config = dict(
    d_model=512,
    norm='rmsnorm',
    rope_base=10000.0,
    batch_tokens=262144,
    doc_mask=True,
    dataset='wikipedia_en',
)
MLP neurons of a small language model. Each row is named by its layer, matrix (down: output weights) and neuron, and shows model dimensions 352-415. Each number is 200 + 40 x the weight over its row's rms, rounded and kept within 0 to 999. A neuron's up and down rows have the sign that makes its largest values positive.
After each neuron's rows, "raises" lists the tokens whose logits its output raises most directly, leaving later layers aside.

L16.down1291,207,237,254,183,192,227,271,137,249,165,227,177,235,169,220,188,246,189,236,204,189,196,246,194,219,232,222,219,195,200,202,212,130,163,249,225,140,238,191,188,198,200,234,150,201,193,199,203,206,250,192,208,175,169,252,189,262,151,196,233,212,298,160,240
raises: ": Z", ": W", ": E", ": C", ": A"

L16.down100,151,210,270,194,260,246,206,245,263,194,163,234,185,224,169,216,167,190,159,186,176,183,247,207,249,228,164,143,229,149,172,235,184,226,154,224,156,134,218,233,234,113,209,150,244,229,208,218,219,192,246,215,154,250,245,257,220,213,270,247,168,220,159,225
raises: " clos", " lay", "ancell", " opening", " don"

L8.down1052,244,226,247,196,229,199,191,245,189,208,213,165,206,236,166,221,223,240,268,152,194,148,241,207,176,235,258,241,171,197,220,149,190,171,230,202,215,256,246,184,131,216,232,224,215,188,234,175,151,303,170,173,200,224,195,112,259,251,254,188,218,191,180,241
raises: "itis", "ly", "it", "ita", "ios"

L8.down1288,201,197,258,171,132,172,170,189,200,231,201,247,176,280,227,204,254,181,198,168,218,166,204,296,256,197,230,243,195,206,150,197,221,208,189,192,157,209,238,221,178,190,180,260,171,168,182,200,194,247,138,227,213,214,228,194,214,117,228,172,215,223,177,181
raises: " this", " the same", " it.", " the film", " a"

L8.down524,176,188,231,219,254,222,173,206,125,157,240,231,166,249,223,229,178,201,234,199,210,244,236,176,103,247,206,232,227,141,335,204,133,193,238,198,194,243,177,236,204,223,234,177,157,99,225,194,193,248,181,221,271,225,219,200,214,215,192,143,173,220,230,217
raises: " This", "\n\n", " However,", " After", " That"

L8.down188,194,171,192,228,242,145,175,222,175,142,161,274,266,254,244,226,253,162,220,244,273,285,238,174,249,257,189,227,153,145,119,223,192,151,239,182,198,193,148,170,158,220,202,188,214,267,235,216,190,264,163,221,175,193,167,217,213,186,134,195,181,265,152,154
raises: " his", " an", " its", " this", "wards"

L16.down429,298,223,177,127,217,163,167,190,253,221,215,162,132,103,174,210,204,265,208,201,249,196,187,257,205,232,178,191,145,180,133,209,249,169,211,212,224,193,197,171,303,229,217,222,233,231,214,217,237,166,119,182,123,235,250,208,192,175,166,145,138,167,171,235
raises: "’", "'", "li", "ves", "ü"

L16.down1153,252,195,198,224,137,185,233,220,126,131,173,151,190,229,189,209,171,250,181,144,232,252,186,133,143,227,228,215,165,200,260,267,259,272,150,106,139,200,233,275,149,265,187,244,172,116,171,214,197,193,194,171,153,253,191,160,170,192,169,155,207,212,230,137
raises: "s===", "ing===", "water", "s the", "s with"

L8.down1326,257,196,208,137,264,240,254,220,188,244,198,120,275,179,187,257,192,218,241,144,110,153,221,152,172,232,198,247,204,175,271,220,210,245,142,189,205,195,210,207,298,191,211,228,241,244,112,162,192,180,241,154,183,130,230,284,212,208,145,152,208,181,315,274
raises: "eries", "ery", "hed", "ard", "ering"

L16.down394,252,150,225,244,176,169,134,154,206,228,267,244,189,123,170,209,233,196,261,214,220,146,180,244,223,197,197,198,185,258,197,160,207,229,177,217,209,265,188,202,106,198,277,205,207,25,152,193,181,217,161,140,185,148,232,141,167,153,196,204,209,194,237,175
raises: ".", " clock", "led", " retiring", "sey"

L16.down443,148,224,213,174,248,79,157,133,215,211,239,242,164,292,206,198,243,273,239,167,184,162,186,235,202,183,154,197,200,202,127,227,213,191,128,220,177,204,204,182,147,199,237,217,160,246,215,162,224,288,195,182,239,223,174,208,159,170,125,216,212,224,172,218
raises: "ent.", "enc", "ents", "ent", "ipe"

L16.down1482,213,202,229,211,245,212,229,234,173,166,226,241,169,18,171,247,170,265,196,175,257,219,203,182,176,207,181,191,159,200,281,186,189,235,231,187,241,252,124,309,130,217,238,205,209,243,164,140,237,218,230,181,255,198,169,208,193,246,213,213,261,207,236,213
raises: "ing to the", "ing to", "ont", "ing:", "e"

L8.down863,235,177,198,226,229,188,222,140,195,194,234,228,193,350,179,148,288,190,192,117,221,167,181,197,195,179,240,219,159,240,249,155,209,172,173,145,147,193,163,262,331,218,188,160,240,88,251,145,216,171,190,215,191,241,220,215,215,194,151,226,204,151,145,205
raises: "\n\n", "\n", " (", " When", " Upon"

L8.down745,208,210,118,259,209,207,235,231,216,149,172,194,218,240,236,198,206,203,228,207,208,207,189,233,248,153,197,244,186,296,215,157,286,261,187,225,182,251,164,247,249,210,254,127,180,258,211,214,161,207,152,198,230,196,215,209,203,147,154,196,198,205,226,202
raises: " the c", " the ", " the p", " the t", " its"

L8.down1646,259,177,209,78,225,242,175,214,219,139,236,233,172,193,216,161,212,94,187,192,213,270,155,249,219,145,189,149,162,129,253,153,206,170,181,267,157,242,189,191,248,191,195,230,158,107,176,186,195,165,239,210,154,119,229,158,132,171,203,197,253,234,178,169
raises: " that are", ", which were", " are", " were", " who were"

L16.down1202,221,199,228,197,226,202,159,156,162,212,170,228,195,200,178,258,179,182,237,217,166,153,138,209,191,192,169,152,208,203,190,236,232,169,269,240,209,236,263,198,224,198,237,194,242,288,205,265,228,246,208,180,227,181,170,243,179,257,226,142,157,211,237,170
raises: ", John", ", I", ", J", ", Al", "u,"

L16.down1770,192,193,178,164,229,168,123,209,231,228,221,179,230,142,194,173,141,250,232,235,200,180,199,139,142,177,137,170,233,228,207,178,242,207,163,140,193,178,218,184,229,199,190,208,176,225,171,214,244,200,264,196,225,194,168,146,192,263,186,111,129,265,217,219
raises: "ess", " that the", "els", " they", " it"

L8.down569,127,189,250,151,217,200,166,207,276,213,207,124,199,236,218,146,213,228,214,188,221,257,209,311,128,225,204,209,195,220,262,267,212,226,168,245,199,168,181,86,211,180,195,211,213,154,166,202,181,180,203,177,217,82,252,222,236,156,138,173,174,161,167,200
raises: " it is", " they are", " it was", " they were", " we"

L16.down1852,202,270,151,171,101,239,264,160,175,141,263,199,126,178,141,169,167,126,164,223,124,174,226,166,218,116,202,106,239,236,160,123,189,114,276,190,202,188,195,269,53,216,211,218,199,194,220,183,227,229,200,167,187,209,207,211,227,157,193,242,207,196,236,178
raises: "ler", "ling", "l", "le", "lec"

L8.down628,241,183,205,216,234,158,177,225,211,218,204,276,298,240,198,154,180,282,230,205,169,134,247,165,219,210,180,233,161,116,269,204,268,260,229,192,236,210,158,227,197,169,193,190,189,229,177,196,106,185,198,209,176,184,268,264,222,143,250,177,195,180,289,266
raises: "y.", "y of", "ry", "y (", "y,"

L16.down284,193,218,175,237,173,172,222,215,223,220,231,251,202,262,137,230,184,161,258,244,263,230,223,162,226,232,183,235,235,205,105,178,159,219,244,221,157,206,205,165,273,240,231,168,145,141,140,178,303,162,197,165,258,201,230,169,241,183,223,266,306,173,177,167
raises: " develop", " return", " arrive", " appear", " take"

L8.down25,251,243,250,238,214,198,193,188,260,207,198,143,213,204,200,187,190,194,115,127,293,89,188,210,160,219,236,168,170,211,169,164,254,174,185,212,119,213,231,226,134,177,180,140,223,229,165,212,290,263,192,174,190,232,213,302,202,89,248,169,265,187,164,190
raises: " to ", " until ", " until", " until the", " to the "

L8.down1770,244,203,190,234,239,238,152,207,204,172,235,176,100,108,180,182,168,224,237,207,239,253,237,206,226,190,200,206,262,187,238,169,198,175,222,150,177,218,227,220,98,217,275,218,124,186,213,189,221,132,199,270,206,235,207,167,252,188,217,200,188,249,215,213
raises: "ly", "ity", "ness", "ly.", " enough"

L16.down1862,265,192,141,214,176,190,156,223,172,215,238,258,178,258,247,273,227,200,220,155,162,226,233,261,195,173,216,259,185,216,152,181,234,180,186,242,228,158,209,186,212,163,183,232,182,158,159,187,272,224,248,238,197,255,175,186,218,279,212,116,195,250,224,163
raises: "ants.", "ants", "ant.", "enc", "ours"

L16.down1385,241,228,207,234,192,229,251,190,151,202,225,203,175,335,201,173,168,209,131,198,175,215,190,153,269,145,176,196,199,231,306,151,191,183,179,246,154,251,239,194,133,176,183,215,221,63,240,225,183,202,196,198,212,149,304,166,188,241,244,183,194,262,180,297
raises: ", on", ", on ", ", to", ", in", ", in "

L8.down627,155,216,181,241,263,182,202,176,288,224,275,222,137,194,209,170,169,161,130,204,205,205,202,231,201,185,202,184,224,173,216,135,192,295,219,209,159,143,226,202,198,183,187,180,255,195,177,194,186,184,126,194,220,212,185,195,231,261,153,217,182,187,162,170
raises: "s", "s.", "s\"", "s and", "s with a"

L16.down555,181,204,206,197,285,241,236,267,182,243,199,236,213,180,188,185,207,218,163,148,214,203,254,191,258,158,205,220,257,255,102,179,256,187,126,224,187,189,228,207,30,248,199,190,189,236,156,208,216,208,199,179,144,198,240,171,229,223,220,216,240,103,239,270
raises: "ence", "y,", "y's", "ents", "ence of"

L16.down1570,192,144,213,203,209,202,227,205,187,148,177,110,77,250,168,238,172,207,214,146,230,204,249,137,168,190,158,224,247,236,161,188,187,203,157,220,181,259,223,174,208,248,219,258,174,210,166,204,245,191,166,168,228,179,239,161,170,231,184,170,323,237,230,203
raises: "o S", "o", "o (", "o,", "o |"

L16.down195,221,175,197,179,157,129,230,132,246,156,193,157,145,296,176,187,153,190,158,178,195,168,241,195,170,79,163,136,222,233,166,210,239,156,138,249,241,210,184,218,114,301,193,206,245,190,196,166,158,191,168,163,258,184,189,177,196,311,145,129,244,167,166,229
raises: "ulated", "led", "ated in", "ated.", "ated to"

L8.down829,271,201,170,231,172,179,226,192,237,209,169,123,186,184,210,236,228,239,256,98,203,182,235,198,226,244,212,164,251,150,238,180,180,160,82,141,134,251,218,153,96,200,251,188,205,151,216,180,230,245,200,266,300,198,233,166,202,193,237,196,112,233,201,191
raises: "est", "ness", "ly", " majority", " enough"

L16.down491,174,127,225,256,256,220,192,262,278,231,230,265,214,220,208,127,181,140,283,229,135,228,190,226,188,197,257,170,245,208,272,230,217,204,220,161,215,259,158,244,238,170,165,226,179,155,128,150,250,203,197,200,221,181,257,185,170,177,139,181,178,265,235,261
raises: " they", " it", " he was", " they are", " they were"

L16.down292,196,249,273,208,220,141,237,136,181,219,193,180,215,100,223,170,192,199,147,166,215,259,225,220,258,158,191,182,232,173,247,236,172,179,248,162,220,204,197,167,156,166,178,216,179,163,218,197,145,183,239,230,240,190,224,200,148,211,169,195,198,219,227,198
raises: "s was", "s,", "s |  |", "s, the", "s in the"

L16.down1952,206,176,185,254,138,217,194,177,222,132,195,208,208,299,141,165,178,230,272,219,219,153,127,211,222,123,178,168,134,255,225,143,183,173,146,240,194,201,158,231,197,248,217,140,219,245,239,190,215,223,223,176,198,195,246,226,171,189,218,251,238,165,180,173
raises: "; L", "; Z", " | Y", " | Alex", "; W"

L8.down1332,228,199,192,256,110,190,155,243,127,216,211,224,246,216,164,201,164,202,199,212,124,220,129,183,113,242,204,232,285,225,210,227,140,108,135,172,149,163,208,244,245,282,217,175,133,235,188,201,231,213,250,253,176,244,187,138,173,202,170,221,208,215,227,175
raises: "ages.", "ages", "age,", "age", "ings,"

L16.down1969,155,157,172,237,130,163,286,156,238,144,192,202,131,228,170,169,258,228,203,273,219,212,157,254,224,161,205,127,235,145,195,245,139,226,142,200,201,173,187,185,170,154,222,211,139,198,275,227,136,198,202,158,196,186,244,171,215,169,169,240,231,196,121,183
raises: "ent.", "ent", "ently", "ence.", "ency"

L16.down696,220,221,197,219,103,261,190,188,156,256,152,240,178,178,187,242,146,178,246,183,224,181,194,222,184,241,197,220,260,178,227,201,261,161,214,164,199,140,233,203,256,189,189,208,223,146,175,179,202,204,216,144,194,169,217,230,214,185,199,146,159,183,160,227
raises: "'", "' ", "’", "'.", "',"

L16.down1835,204,187,192,248,212,179,207,260,251,255,192,214,191,222,124,221,225,219,223,197,200,256,318,216,159,207,232,132,210,173,287,204,189,216,198,231,172,227,171,260,157,261,172,215,162,263,218,214,281,156,232,226,165,189,217,193,212,179,275,278,235,177,219,141
raises: " critic", " ann", " threat", "urg", " call"

L16.down498,186,242,172,166,230,139,260,193,221,242,224,217,219,167,222,180,204,238,229,126,223,184,162,268,247,209,198,192,164,242,201,182,272,153,152,176,199,212,188,131,164,151,153,122,267,210,177,205,224,231,220,200,140,214,121,205,195,227,199,242,170,123,167,136
raises: "piece", "vert", "ture", " Im", " scen"